python train.py --num_attention_heads=2 --num_key_value_heads=2 --hidden_act="gelu" --norm="layernorm" --positions="rope" --attn_scale=0.102 --init="uniform" --decay_shape="linear" --max_steps=6664 --dataset="wikipedia_en"
MLP neurons of a small language model. Each row is named by its layer, matrix (up: input weights; down: output weights) and neuron, and shows model dimensions 64-191. Each number is 128 + 32 x the weight over its row's rms, rounded and kept within 0 to 255.
Before each neuron's rows, "fires before" lists the tokens most often just after its 100 highest values on Wikipedia text that the model never trained on; "fires after" lists the tokens most often just before its 100 highest values on Wikipedia text that the model never trained on.

fires before: ". ", "\n", "==", ": ", "-", "5"
fires after: "–", "\n", "-", "8", "Club "
L8.up248 [ 94 112 119 128 122 133 202 146 188 123 131 138 172  97 129 115 160 173  81 126 173  98 109 102 131  63  90 122 139  68 142 148 155 154 147 143 132  95  96  69 122 114 123 125 148  93  91 149 121 104  59  63 123 183 156 129 115  82  97 110 102 154 121 103 106  88 158 139 115 150 109 167 136 110 137 194 111 110 185 124 144 104 110 124 181 147  88 128 137 103 148 162 173 131  64 131 132  99  95 117 130 110  98 144 124 134 157 115 155 115 159  56  96  92 142 139 135 141 151 126 153  93 183 134 106 143 118 188]
L8.down248 [137 117  96 133 102 171 105 149  88 107 115  73  76  98 136  99  39  91 112  91  88  94 186 132 157 181 149 197 176 142 128 123 107 127  96 109 128 114 137 110 122 161 177 101 116 118 142 104 122 125 166 108 110 160 136 145  85 118 159 166 153 153 139 160   0  98 160 103 126 147  71  86 144 152  93 147 135 175 170 126  98 196 147 111  85 155 158 224 145 130 113 111 105 127 142 116 123 179 132 107 118 161 119 129 126 139 130  65 151 118 113 104 141 115 110 130  97 107 141 104 165 103 109 131 202 123 170 116]

fires before: "–", ", ", ")", ") ", ": ", ". "
fires after: "201", "202", "200", "189", "193"
L2.up178 [150  98 102 150 142  98 165 163 137 104  87  63 193 127 125 147  96 143 168 101 129 101 183 112 116 168 144 165  70 159 139  94  98 105  86 142 160 194  77  65  92 114 172 134  78  71 154 138  79 166 117  91 141 151 150  68  99  92 207 197 128 157 113 136  97 148 145 132 127 137 173 147 176 141 123 163 110 192  67 164 148 158 141 130 132 150 120 175 115 179 118 133  88  93 123 146  88 153 127 159 152  99 144  85 147 112 115  85 181 112 166 135 106 100 151 122 119 145  63 139 165 136 152 106 156  68  61 132]
L2.down178 [181  99 106 107 165 135 107 170 118 136  94 142 157 106 100  94 161 154 167 142 133 122 136 125 132 118 176 179  83 115 105  96 107 126 155  88 134 130 130  77 159  93 139 124 124 114 113 141  71 157 131 123 160 125 135 116 154 121  92 131 124 128 132 138   0 125 182  60 125  94 204 114 119 173 151 155  76 103 139 156 146 127 108  97 168 175 130 135 163 139  74 107 133  56 152 108 157 143 168 146 145 124  72  96 139 142 177 141 195  96 114 121 160 118 160 116 150 140 119 147 168 109 111  80 169 161  86  90]

fires before: "| ", "–", "with "
fires after: "| ", "–", "201", "202", "the "
L4.up86 [144 146 112 146 137 114  74 155 164 154  88 101 126 120 178 135 148 114 116 125 147  67 141 134 149 148  79 174  86 103 127 107 133 133 135 147 166 155 139 138 138 106 176 112 112  41 121 124 157 171 129 104  91 117 149 114 162 142 102 119  88 122 137 158 108 203  92 126 143 139 151 143 146 156 127 183 203 125 163 136 132 193 117  97  83 130  76 159 117 133 142 145 167  61 161  88 101 133  72 128 126  86 123 125  95 142 105  95 166 116 132 150 122 101 127  75 165 130 142 124 148 145 174 145 130 131  78  99]
L4.down86 [ 85 105 148 150 121 105 128  95 161 128 146 107 135 166 131 118 123 170 170 139 120  98 150 137 180 140 117 156 138  97 144 180 129 102 141 117 138  75 144 160 132  55 135 128 141 118 104 173  98 128 166 121 101 175 180  95 119  98  92 161 153 195 106 100  68 159 144 118  62  86 176 144 168 185 106 137 141 102 122 123 114 151 164  58  74 136 110 105 183 201 139  71  94 160 166 136 147 109 105 123  81 124 156  97 121 154 126 169 149 141 133 171 110 110 118  80 174 134 116 232 147 100  99 160 145 115 122 183]

fires before: "| ", "by", "(", "sq "
fires after: ".", "| ", "- "
L8.up336 [131 105 118 210 139 134 139  53 133 122 111 165 203 151  88  65 140 162 173 107 133 127  92 142 128 134 119 128  97 124 170 152 134 105 172 152 140 163  94 165 140 126 135 143 158 105 117 146 141 109 131 147 117 152  83  41  81 148 118 138 143 152 135  80 110 141 162 150 147 128 117 119 109 120 102 102 138 133 171 151 174  88 127 116 129 145 153 107 178 139 141 180 144 160 120 119  70 129 142 136 166 209 132 117 143 115  82  92  86 136  67 150 116 132 115  80 129  88  87 111 117 110 161 124 136 151  87  73]
L8.down336 [201  72 167 158 135 125 117 170 135  99  63  97 102 152 152 121 126 211 112 158 159 149 108 120 103 122 139 138  77 124 111  93 126 117  82 162 171  85 119 139 102 136 151 125  73 104 121 105 129 145 127  88 193 163 119 189 142 135 126 124 100 114  97 108 227 107  95 163 188 142 154 183 137 174 100 129 137 105 102  93 115 104 159  78 162 136  76 136  95 117  92  94 176 125 136 157 151  81 137 110 146 147 142  92 125 150 138 219 140 150 107 141 134 141 108 124 165 170 122  83 137 132  71 129 127 102 141 148]

fires before: "| ", "the "
fires after: "|", "game "
L9.up137 [160 225 112 169 163 165 122  48 101 177  76  82 112 183  91 126 158 136 135 115 151 122 115 171 143  96 179 171  95 164  85 117  91 176 137  97 137 128 144 162 104  60 127 113 133  65 134  77  72 120 107 143 146 145 173 132  99  67 150 142 104 171 110  80 151  83 121  98 130 169 146 151 117 146 172 136 115 103 152  86  97 138 112  87  88 109 118  95  78  99 113 100 135  86 132 104 127 133 119 153  88 147  80  95  77 128 169 105 133 142 153 139 178 131 114 133 135 146 167  71 132 109 133 135 104  97 112 130]
L9.down137 [110  72  99 111 100 125  78 131 130 112 123 128  91 146 133 129 108  60 137 140  87 121 103 136 152 126 123  69 132 112 140 126 131 115 151 134 132 184 130 132 148  93 181  89 145 134  68 175 156  58  99  89 133 118 126 104 110 138 114 113 131 128 194 104 255 131 178 136 111 138 176 134 101 167 143 117 114 145 170 136 175 116 172 174  92 145 120 137 129 140 150 177 135  93 176 144 127 128 111 102 149 137 174 138  92  97  89  64 121 129 172 110 118 101 105 113 114 103 125  89 125  81 134 146 174 183 131 124]

fires before: "–", "s", "s ", "of ", "-", "0"
fires after: "the ", "201", "199", "200", "198", "197"
L5.up140 [128 182  87 113 157 151 161 176 164  83 142  91 143 151  93 107 102 122 159 116 127 148 166 130 108 150  73 188  97 164 139 141 210  78 114 150 162 136 104 111 125 135 107  63 163  86 141 140  33  84 112 130 153 151  75 102  87 143 181 107 145 165 115 114 104 167 121 136  85  86 188 193 148 151 104 176 120 146 200 170 133 164 101  86 110  93 150 158 118 100 113 147 149 128 144  85 165 112 154  99 117 144 132 128  96 132  62  93 193 120 166 164 136 194 149 154 135 138 134 103 152 116 118 113 131 111 103 124]
L5.down140 [131 126 139 163 137 192 124  89 116 122 117  84 120 153 166 117 129 133 112 106 103 129 150  92 155 123 136 119 125  43 106 134 131 115 101 147 133 142 173 132 138 124 160 154 126 156 159  96 103 130 123 116 131 158 108 145 226 129 101  94  69 153  81 138  47 159 135 106 160 141  69 102  95 145 117 101 195 134 136  95 138 154 138 163 119  94 195  90 180 137 152 116 119  85 110 161  51 128 123 172 130 153 148 173 157 122 155 111 154  82  87  99 130 129 122 106 130 162 140  98 105  29 121  98 183 110 122 116]

fires before: "| ", "- "
fires after: "|", ")"
L9.up92 [107 190  89 112 119 115 115  96  68 116  72 120 106 134  56 185 216 165 145 115 113 179 142 136 121  91 157 130 141 153 119 157 167 142 137 166  95  99  82 211  79 124 150 124 114 106 174 195  77  95 146 135 133 108 141 131 137  98 104 172 124 105 134 107 125  86 155 113 107 101 161 145 107  92 160 124 126  30 199 133 145 178 137 119  97 130  87 106 182 130  78 163 133 124 129  85 175 134 133 137 106 144 128 140 110 108 133 146 140 167 159 146 153 137 130 159 158 149 138 102 106 129 162 155 135 157  71 124]
L9.down92 [122 121 161 160 153 132 141 169 132 147 142 146 137 124  95 165 122 113 145 153 103 136 139  92  75 148 120 174  69  95  84 101 129  87 157 107 148 115 116  69 123 105 141  83 128 155 126 127 148 125  95 116 129 175  77 135 136 110 123 119 115 137 160  99 255  95 128  83 143 156 136 142 133 129 125 135 150  92 125 124 159 134 127 110 129 128 119 137  95 138 105  88 123 139 125 141 124 121 102 139 106 113 118 125 149 150 159 152 174 146 148 116 124 140  81  96 136 108 141 145 159 127 146 132 133 112 124 138]

fires before: "| ", ": "
fires after: "| ", "–", "- ", "Republican ", "January ", "Sl"
L5.up297 [102  97  74 198 117  50 117 123 153 142 113 126 153  80 109 105 134 104 164  89 116 115 158 106  91 122 124 139  79 100 151 156 127 181 126 119 143 143 144 123 134  89 150 166 119 103 129 158 166 147 104  59  46  71 130  86 186 137 109 118 153  79 141 137  97 116 129 138 131  99 129 152 144 148 152  50 118 122 124 112 196 105 129 129  71 208 172 139 180 111 163 124 114  35 147  97 121 139  91 171 113  69 160 143  92 125 133  41 179 151 139 120 123 166 153 106 182 118 148 171 135 148 161  92 180 139 111 141]
L5.down297 [171  84 148 105 125 151 175 147  93  91 172 134 138 189 105  94 124 127 104 102  52 125  98 168 131 119 192  85 156 154 144 162 102 133 107 133 165 143  89 166 165 123 122 128 137 153  98  94 138 131 151  75 181 112  96 158  94 125 130 181  93 127 147  94 199  67  85 156 147  94 189 110 159 109 133 195  92 107 125 155 100 142  72 177 128 134 112  40 108  97 137 149 118 117 139 108 164  97 212 116 108 143 194 106 103 118 119 167 106 113 161 125 160 138 112 119  96 131  67 133 167  93 129 169 109 126 120 168]

fires before: ")", ": ", "–", ". ", "– "
fires after: "199", "202", "198", "200", "\n"
L8.up12 [172 137 103 168 136 118  97  96 147 139 162 136 107 125 109 134 117 115 128 165 152 181 173  78  98 133 134 147 155 133  61  82 109 137  73 141  88  97 106 113 181 142 121 159 107  82 110 162  60 145 133  63 129 129 156 144 148 131 116 149 122 119 132 114 117 144  91  91 131 129 188 165  93 129  99 153 197 128 241 167 148 160 149  78 106 116  85 182 150 109 145 150  81 112 139 110  96 123 136 145 145 126 127 105 128 140 116 110 143 137 113 161  52 126 151 152 119 113  57 103 151 136 130 134 137 118 136 129]
L8.down12 [ 58 124 155 141  64  98 117 130 127  98 117  41 138  93 153 128 128 170 134 153 120 110 133  88 121 101 133 110 169 223 212 131 135 111 149 103 162 178 142 103 113 139  57  98  76 141  75 120 176 195 168 152  82 149  80 128  52 116 164 109 129 131 126 127 163 161 113  91 128 155 120  64  94 158 174 148 167 141 144 165 143 108 118 141 165 104 174 170 146 175 118 128 188  84 119 100  81  77 132 132 171  90 123  74 124 160  73 174 105 147  80 143 138  70 132  98 127 125 152  85 150 131 116 138  83 119 133  81]

fires before: "| ", "–", ". ", ", ", ": ", "-"
fires after: "201", "200", "\n", "October ", "| ", "202"
L4.up216 [114 130  58 151 132  74 114 153 144  78 174 131 124 143  91  84 181 105 138  97 146 159 148  49 108 142 147 147 105 129  78  86 166 132 148 149 103 118 122 109 109 124 122  90 123 126 105 126  90 168  73 108 166 108 204  93 121  78 159 135 142 124  96 122  92 134 114 151 136 142 190 181 152 137 129 101 104 181 157 131 171 133 115 158 113 168 163 180 121 127 162 135 141 112 120  69  79  73 104 148 130  94  86  85 109 175  70 129 183 113 139 140 127 153 140  53 135  63 143 147 142  94 117  97 155 133 218 141]
L4.down216 [132 126  81 122 218  70 145 154 146 165 136 131 144 135 107  85 130 127 154 118 164 132 175 102 163  89 148 112  88  79 135 122 153 131 145 123 119 149 134  98 153  79 161 140  99 131 197  81  93 119 100 137 141 193 161  99 163 106 102 146 182 159 150  66  30 191 136 165 166 132 154 121 110  91 120  98 121 178 130 156 127  55 138 148  96 128  94 150 115 126 121 130 131 135 111 112 137 132  92 113  91 106  93  98 123 165  82 164 174 111  77 136 130 144 144 175  89 151 177 145 125 156 119 158 146  90 110 153]

fires before: "| ", "- "
fires after: "|", ")"
L8.up256 [142 131 115 178 119 108 135 126 120 117 103  76 147 177  54 121 169 178 148 134 193 146  86 111 112 142 139 108 149 106 145  97 126 141 146 168 125 146 115 167 109  95 144 110 104 136 150 178 102  93 186 130 155 173 140  94 138  46 135 128  82 187  95 125 146 144 106  99 154 128 154 165 151 133 166  92 117  53 153 147 105 147 112 126 188 175 101 162 142 163 100 140 130 111 126 136 182  98 100 170  79 137  85 117  66  98  56  98 141 190 211 102 198 146 137  92 150 111 161 166 124 146 165 156 178  61 113 143]
L8.down256 [129 122 104 145 148 153 133 145 113 117 140  85 165 124 118 117 168 141 162 145 119 134 141  90 144 123 139 126  80  97 124  82 123 121 149 206 108 139 108 146  95 124 146 139 118  95  93 141  94 119 117 152 183 150 142 135 139  96 124 135  87 154 113 168 255  87 164  72 100 127 138 124 105 117 165 122 124  88 140 108 108 139  93 112 146 149 132 136 148 121 113 150 106 162 132 131 146 115  95 161  56  95 140 111 108  99 157 140 119 137 143 122 167 143 117 103 159 123 122  93 151 128 169 109 130 138 121 183]

fires before: ", ", "s", ". ", "s ", ".", ") "
fires after: "199", "198", "197", "201", "200"
L2.up238 [188 162 120 156 119 115 147 172 119 117 122 151  84 129  85 124 176 112  95  82 167 126 131 115 191 102 129 137 143 104 133  67  79 183  60  86 128 126 107  92 171 145 134 156 109  83 138 143  77 133  98  98 134 186 158 122 172  54 132 122 147 140 107  89 110 116 160 153 118 114 160  19  72 168 110 128 107 125 103 134 150  99 126 137 105 128 173 137 118 199  87 140  83 149 139 143  95 142  97 232 144 103 102  53 144 154 110 109 166 134 164 161 110 117 132 123 197 113 136 160 109  69 189 147 124 182  53  99]
L2.down238 [141 108 140 123 130 114  97 157  96 102 124 152 154 159 104  73 118 129 143 143 149 130 108 136 114 112 106 201 148  96 148 149 117  87 103 118 158 127 114 151 140 158 125 164 106 147 100 101  66 165 132 171 123 109 147  92 121  92 120 130 138 125 163  88 108 132  98 113 163 189 160 169  72 138 124 139  39 121  94 112 174 139 134  55 129  84 161 118 193  81  93 107  83  67 164 139  85 136 182 127 132 153 127 132 118 177 152 165 190 138 164 117  89 178 212 128 159 157  83 146 147 117 126  66 128  99 120  53]

fires before: "| ", "–", ". ", "direction ", "("
fires after: "| ", "202", "201", "the ", "\n\n", "Republican "
L4.up185 [ 51 167 113 149 130  89 109 102 125  96 104 114 118 153 110 134 174 190 158 133 127 172 153  86 105 159 117 156 136 102 116 144 135 149 205 166 137 105  67 131 121 131 176 138 108 117  70 131 143 163 158  88  99 114 169 100 123 129 170 128 143 131 126 114  94 161 127 147 171 176 185 138  96 156  86 195 191 124 126 187 116 188 101 122 151 158  74 162 133 164 115 119 121 117 157 182 177 160 127 153 135 126 100 134 119 151 142 117 180  91 110 104 118 126 142  87 121  72 169 134 137 134 140 108 157 132  88 149]
L4.down185 [100 194 116 202 153 123 160 193 135 116 180  97 165 103 131  77 129 136 172 130  83 163 123 155  92 130 143 156 165  66  73 110 130 112 121 135  67 128 178 168  85  67 120 156 110 114 142 149  92 105  83  98 140 141 132 104  74 162 126  93 104 188 122 158  11 108 107 197 126 171 122 116 142 129 154 123 149 162 115 154  85 193 202 106  96 101 122 161  96 105 112 122 148 103 129 172 139 167 112 182 172  88  54 136 125 126 119  87 161  88 145 141 141 160 126 233 163  99 133 130  82 156 155 104  95  87 116 127]

fires before: "| ", "- ", "He "
fires after: "|"
L9.up17 [ 97 117 102  99 148 152 125  84 145 123  94  98 138 155  62 116 178 113 136 115 153  79 137  63 157  92 156 139 108 112 162  78 143  99 143 162 157 156 114 165 101  91 135 125 145  89  97 130  83 127 117 179 146 166 141 154 113 140 122 149 141 195 158 130 152 101 142  89 136 111  93 185  77 117 170 139 146 129 135 131  99 144 111 141 113 167  77 128 170 148  73 120 141 130  91 130 151 104 162 155 113 133 119 119 112 104 105 108 160 127 151  80 224 161 156 168 149 147  66  44 160 158 158  91 165  39 140  88]
L9.down17 [122 140 135 137 129 121 102 148 106 153 113 135 124 113 137 148 138 121 112 133 127 127 112 151 115 146 124 138 131 101 113 110 123  99 120 150 115 172 129 115 156 155 101 103 139 101  96 125 130 129 140 137 138  89 139 125 144  92 121 156 108 136 108 130 255 139 115 141 117 146 113 129 104 101  96 100 149 141 124 100 123  92 141 117 128 119 130 144 123  92 117 126 135 135 117 102 137 132 118  92 133 115 129 118 106 124 110 157 128 134 128 139 113 135  97 121 174 147 122 148 134 117 136 181 121 113  97 134]

fires before: "s", "s ", "0", "was ", ". ", "th "
fires after: "the ", "The ", "197", "198", "200", "199"
L5.up356 [137 116 106  84 221 152 129 152  93 120 148  82 112 162 116 126 220  68 181 143 174 145 114 146 176  96 127 149 105  79 138  82 167 123 129  89  99 130  77 107 114  91 130 123 129 102 151 149 149 143 135 110 128 112 159 138 148 100 144  93 109 119 124  95  87 175 168 148 104 111 197 122  75 188 109 111 138 152 178 143 175 154  40 132 114 137  47 102 134 108 142 145 124 178 134 133  71  91 116 129 103 149  68  96 109 172  97 146 182 132 140 123 111 139 117 119 174 102 140 192 168 154 180 132 176 107 100 121]
L5.down356 [ 98 148 141 101 126 133 137 119 101 106 140 116 149 170 124 153  87 159 150 107 174 153 156 159 116 103  90 187 146 159  63 121  85 128 159 131 139  93 134 109 109 119 122 113 123 114 162 145 149 166  65  69 100 116  89 176 114 115 155 159 134  81 142 130  73  92 113 165  55 173 143 105 153 147 208 140 163 122 154 163 131 123 113  58  77 165  86 149 106 137 152 183 109 180 153 108 145 119 163 162 131 150 130 132 116 110  82 123 162 183 199 140 176 220 157 113 170 152 170  97 105 101 103 116  77  83  96 162]

fires before: "| ", "- "
fires after: "|", ")", "."
L9.up71 [164 130 151  99 146 172 103 122 101 112 131  62 172 148  89 146 202 116 154 126 159 140 126  50 145 114 134 127 125 115 144  91 137 144 170 171  81 133 135 146  92 119 125  88  89 129 195 120  62 122  90 146 131 186 125 133 147  77 120 137  41 156  88 124 148 136 131 120 107 122 131 153 150 105 165 126  54 156 165  88 113 106  91 138 173 152  88 148  96 140  60 141 176 117 139 134 120 152  54 182  84  75  78  90 135  74 121 128 118 105 120  74 181 178 135 102 200 106 122 104 180 118 146 140 141 107  42 128]
L9.down71 [159 157  62 136 162 101 126 150 144 137 113 116 118 118 128 114 135 114 116  92 135 133 121  73  88 127 117 121 124 116 115 128 139 135 164 166 148 110 131 138 127 154  97 121 142 102  78 125 121 113 155 145 126 119 116 128  96 164 152 131 108 135 138 182 255 101 123 129 147 150  90 115  98 118 138 125 170 113 147 131 101 120  95 105 155 122 143 138 174 121 107 135 134 105 130 126 154 110 149 130  94  81 112 106 112 166 123 123 140 142 119 104 150 133  64 119 136 114 109 148 123 156 143 119 124 138 127 100]

fires before: "| ", "|"
fires after: "| "
L4.up36 [129 150 125 170  83  90 123  98  66 139 116 109 103 132 123 141 156  79  99 152 108 149 130  95 150 116  97 121 113  78 164  74 110  96 146 107 145 135 141 174 122  98 124 132 151 135 116 116  79 119 196 110 152 157 119  96 116 154 171 109 145 159  86 145 105 148 138 175 167 144 144  86  84 129 148 152 129 165 150 181 186 161 100  92 173 131 177 156 169 166 188 198  33  99 160 124 109 207  78 154 147  45 134 128 185 111 119  70 118 191  85 158 174 127 177  98 138  72 117 135 111 116 123  97 131  95 125 127]
L4.down36 [ 64 106 141 160 112  91 105 142 154  91 161 149 147 153 111 131 118 156 116 128  83 141 172 124 188 138 131 107 150 150 142 160 135 152 187 156 189 171 160 107 116 151 114 175 109 184  89 121  81  99 137 111 129 206 122  92 128 167 169 139 204 111  94  45  21 132 119 106 125 113 117  99 150 108 105 140 137  78 118 126 130 118 142 133 142 119 123 157 157 164 140 126 150 123 109 106 142 120  91  74 119 139 111 129 172 127  53 164 126 148 143 117 179 145 131 108 167 135 190 150 140 120 142 147 132  81 131 121]

fires before: ", ", "s", "s ", ". ", "–", "."
fires after: "199", "198", "201", "197", "200"
L2.up256 [157 172  83 120 102  77 127 160 144 149 138 107 162 144 127  47 177  87 144  84 119 128 104 158 141 116 176 111 146 116 127  48 182 125 123  87 147 137 117 119 115  41 150 134 152 108 105 150  86 166  63 119 135 191 156 118 169 124 126 105 130 115  97 118 106 112 145 184 145 124 164 119 148 177  86  67  96  85 197 199 170 116 146 152 113 160 105 139 116 171 103 106 133 148 166  65 141 156 113 181 142 104  97  81 107 144 146 117 176 132 177 150  99 163 158 154  86 166 139 181 136  58 201  71 158 141  80 128]
L2.down256 [131 134  99  63 125 142 117 170 115 163  87  97  95 158 110 101 128 106 137 149 116 127  70 117 123  90 189 195 131 108 145  91 112  86 123 111 138 159 116 141 153 118 152  98 151  99 143 151  61 157 157 145 173 117 125 128 139  92 111 143 133 102  98 115   0 160 138 148 192 115 165 121 137 166 135  97  94 111 155 142 166 158 118  78 114 129 102 126 123 108 130 121 125  95 161  97 105 190 156 168 135 138 118 128 140 148 161  81 167 145 129 137 123 199 148 135 156 127 154 181 140 109 161 143 144 102  68 121]

fires before: "| ", "The "
fires after: "|", "."
L8.up151 [140 151 133 175 131  97 160 117 108 118 100  88 160 155 108 108  99 152 125  97 121 125  76 113 189  74 117  88 145 167 136 127 138 178 119 147 111 161  81 141 102  94  85 101 148  91 140 182  64 128 116  88 153 132 117 106 168 104 135 135 103 186 107 105 142 162 141 125 128  71 131 195 129 140 165 107  88  95 170 133 204 180  53 125 113 215 131 156 132 140  88 166 108 146 129  96 181 126 128 219  81 139 130 101  93 107  92 112 180 135 180  94 161 122 137 121 161 150 187 136 159 164 112 111 127  84  62 195]
L8.down151 [162 138 105 122 152 147 141 131 127 120 150 106 148 162 117 123 139 109 156 151 100 103 143  93 163 123  93 121 129 121 119 127 109 121 162 186 127 153  71 140  74  81 119  44 142 136  93 135  85 129 103 103 171 112 139 118 166  92 158 129 122 130 156 146 255  88 159 132 120 115 133 187  94 128 165 104 140  96  98 162 201 154  85 132 117 191  88 107  91 119 122 156 129 151 132 114 118 111 112 137  89 104 117 117 122 115 139 152 118 167 151 116 188 167  77 120 162 101 133  96 153 118 149  90 145  79 120 156]

fires before: "\n", ": ", "| ", "|"
fires after: "\n", "| ", "- ", "|---|---|---|---", "\n\n"
L4.up104 [170 136 100 160 154 101 120 140 130 148 126  94 143 197 137  89 155 118 160 169 121 118 129  91 158 152 173 134  79  97 132 123 125 138 152 122 157  83  89 147 171 135 134  43 151 103  71 137 160  84 124 116 135 114 196  91 210  77 181  84 128 155 155 123  94 160 100 126 180 105 147 176 121 135 131  68 158 127 166 155 152  76 156  61 136 155 126 137 133 140 116 181  96 104  96 160 161 164 167 116 127 107 114 170 138 163 101 100 157 105  94 123 106 137 150 125 139 153 159 161 123 107 103  93 161 160 157 153]
L4.down104 [114 107 104 153 126 109 118 140 162 165 129 193 137 183  79 104 103 138 161 131 130  67 164  89 107 137 114 100 120 106 153 168 141 141 151 120 160 152  47 147 163  79 191 128 164  79  66 135 132 146 145 119 108  82 130 156 121 153 109 167  95 125 129 143  48  62 144  87 146 151 175 112 115  80 150  90  67 132 112  51 153 115 135 130 148 175 194 156 190  81 127 104  89 121 169 134 133 116 137 117 132 167  83 170 123 157 171 114 136 109 130  73 137 128 143 153 126 134 113 109 150 139 126 134 127 163 105 173]

fires before: "| ", "- "
fires after: "|", ")", "."
L9.up276 [153 131 100 147 123 134 164 133  72 141 105 105 194 163 107  72 156 181 148 115  71 128 105  69 163 143 114 123  87 113 155  89 133 126 126 168  83 160  54 137  65  92  99  55 120  93 121 173  76 108 144 106 179 164 150 124 137  83 137 158 117 190 121 123 143 134 127 121 104 104 142 212 150 100 174 125  94  50 151 184 136 116  72 148 142 204 116 138 118  96 120 155 111 133 172  97 128 115 117 119  83 107 108  94  75  75 118 139 140 160 139  87 195 111 131 125 165 135 127 137 170 180 186 107 129 111 102 150]
L9.down276 [139 139 105 148 154 122 131 119 128 125 127 121 163 121 144 112 134 141 156 151 130 128 130 132 142 126 137 155  97 108 135 111 124 126 126 165 122 141 104 123 103 135 105 101 139 127 106 131 114 109 127 134 160 101 136 123 118 111 162 125 131 138 123 161 255  77 142 117 113 130 133 161 116 108 152 103 137 114 136 135 140 139 120 118 124 145 114 111 130 128 124 116 120 166 133 120 127 113 129 127 110 134 112 147 107  75 127 140 117 139 139 115 147 125  82 111 122 115 116 139 117 125 134 138 125 144 118 135]

fires before: "| ", "- ", "The ", "==", "== "
fires after: "|", ".", ")"
L8.up240 [170 108 144 155  79  97 210  95 135  92  66 106 162 141  63 103 127 126 124 109  82 119  98 110 158  69 159 141 143 129 141 150 129 161 116 116  84 121  78 161  70  90 101  87 140  94 141 203  87 103 174 108 169 157 139  87 111  37 137 155  91 190  96 125 153 171 183 112  88 132 132 148 148 115 178 154 119  72 152 133 168 158 121 133 130 168 153 158 117 108 102 121 159 112 143  88 141 106 170 100 122 137 149 132  98  93 104 126 207 136 157 117 169 114 142 109 194 132 124 121 128 171 159 135 182  66 127 146]
L8.down240 [155 140 113 144 144 119 146 145 153 143 126 115 149 150 128 126 180  93 163 142 149 133 134 115 146 133 148 143  99 115 123 125 115 126 142 169 117 142  87 123 113 106 118 108 139 102  59 137 100 125 117 162 172 121  98 161 106  74 151 147 105 159 140 158 255 103 143  74  81 134 180 182 145  95 111 107 109 115 147 128 110 138 118 131 143 154 104  92 134  94 119 138 127 128 137  94 112  94 146 116  80 133 105 131  86  86 113 135 109 165 151 106 184 169 124 132 121 119 114 122 151 162 137 115 138 119 116 144]

fires before: "| ", ". "
fires after: "| ", "\n", "October "
L4.up235 [155 127  82 123  91  87  89 114 140 106 113 104  98 132  99 126  90  46 148 120 108 120 188  70 101  93 116  72  94 137 118 119 168 111 127 190 105  74  83 105 143 113 161 117 113 155  79 131 181 146  85  58 110 128 153  84 111 142 170 131 152 181  94 107  87 167 120 143 201 174 170 169  84 140 145 184 216 145 120 155 177 122 123  96 112 165 154 119 170 134 184 156 190  78 138 129  99 148  87  94 142 109 115 111 106 167 121  99 187 107 141 163 163 118 167 104 159 101 135 152 162 154 141 103  90 112 126 111]
L4.down235 [146  74  40  36 142 137 168 147  78 138 113 137 112  93  38  95 126 122  85 106 113 123 139  90 110 113 156 116 129 107  73 123 165 116 111 169 156 138  96 130 142  83 198 138 144 118 156 124 115 180 155  64 108 203 119  98 126 147 137 126 134 107 106  99  89 163 111 132 142 138 174 175 106 177 129 192 148 218 120 145 160  80 117 124  81 126 131 149 118  84 128 119 127  84 128 146 203 160 133 118 105 117 138 159 166  98 106  62 175 116 139 152 139 130 153 120 159 131 175 117 149 156  94 126 157 161 123 102]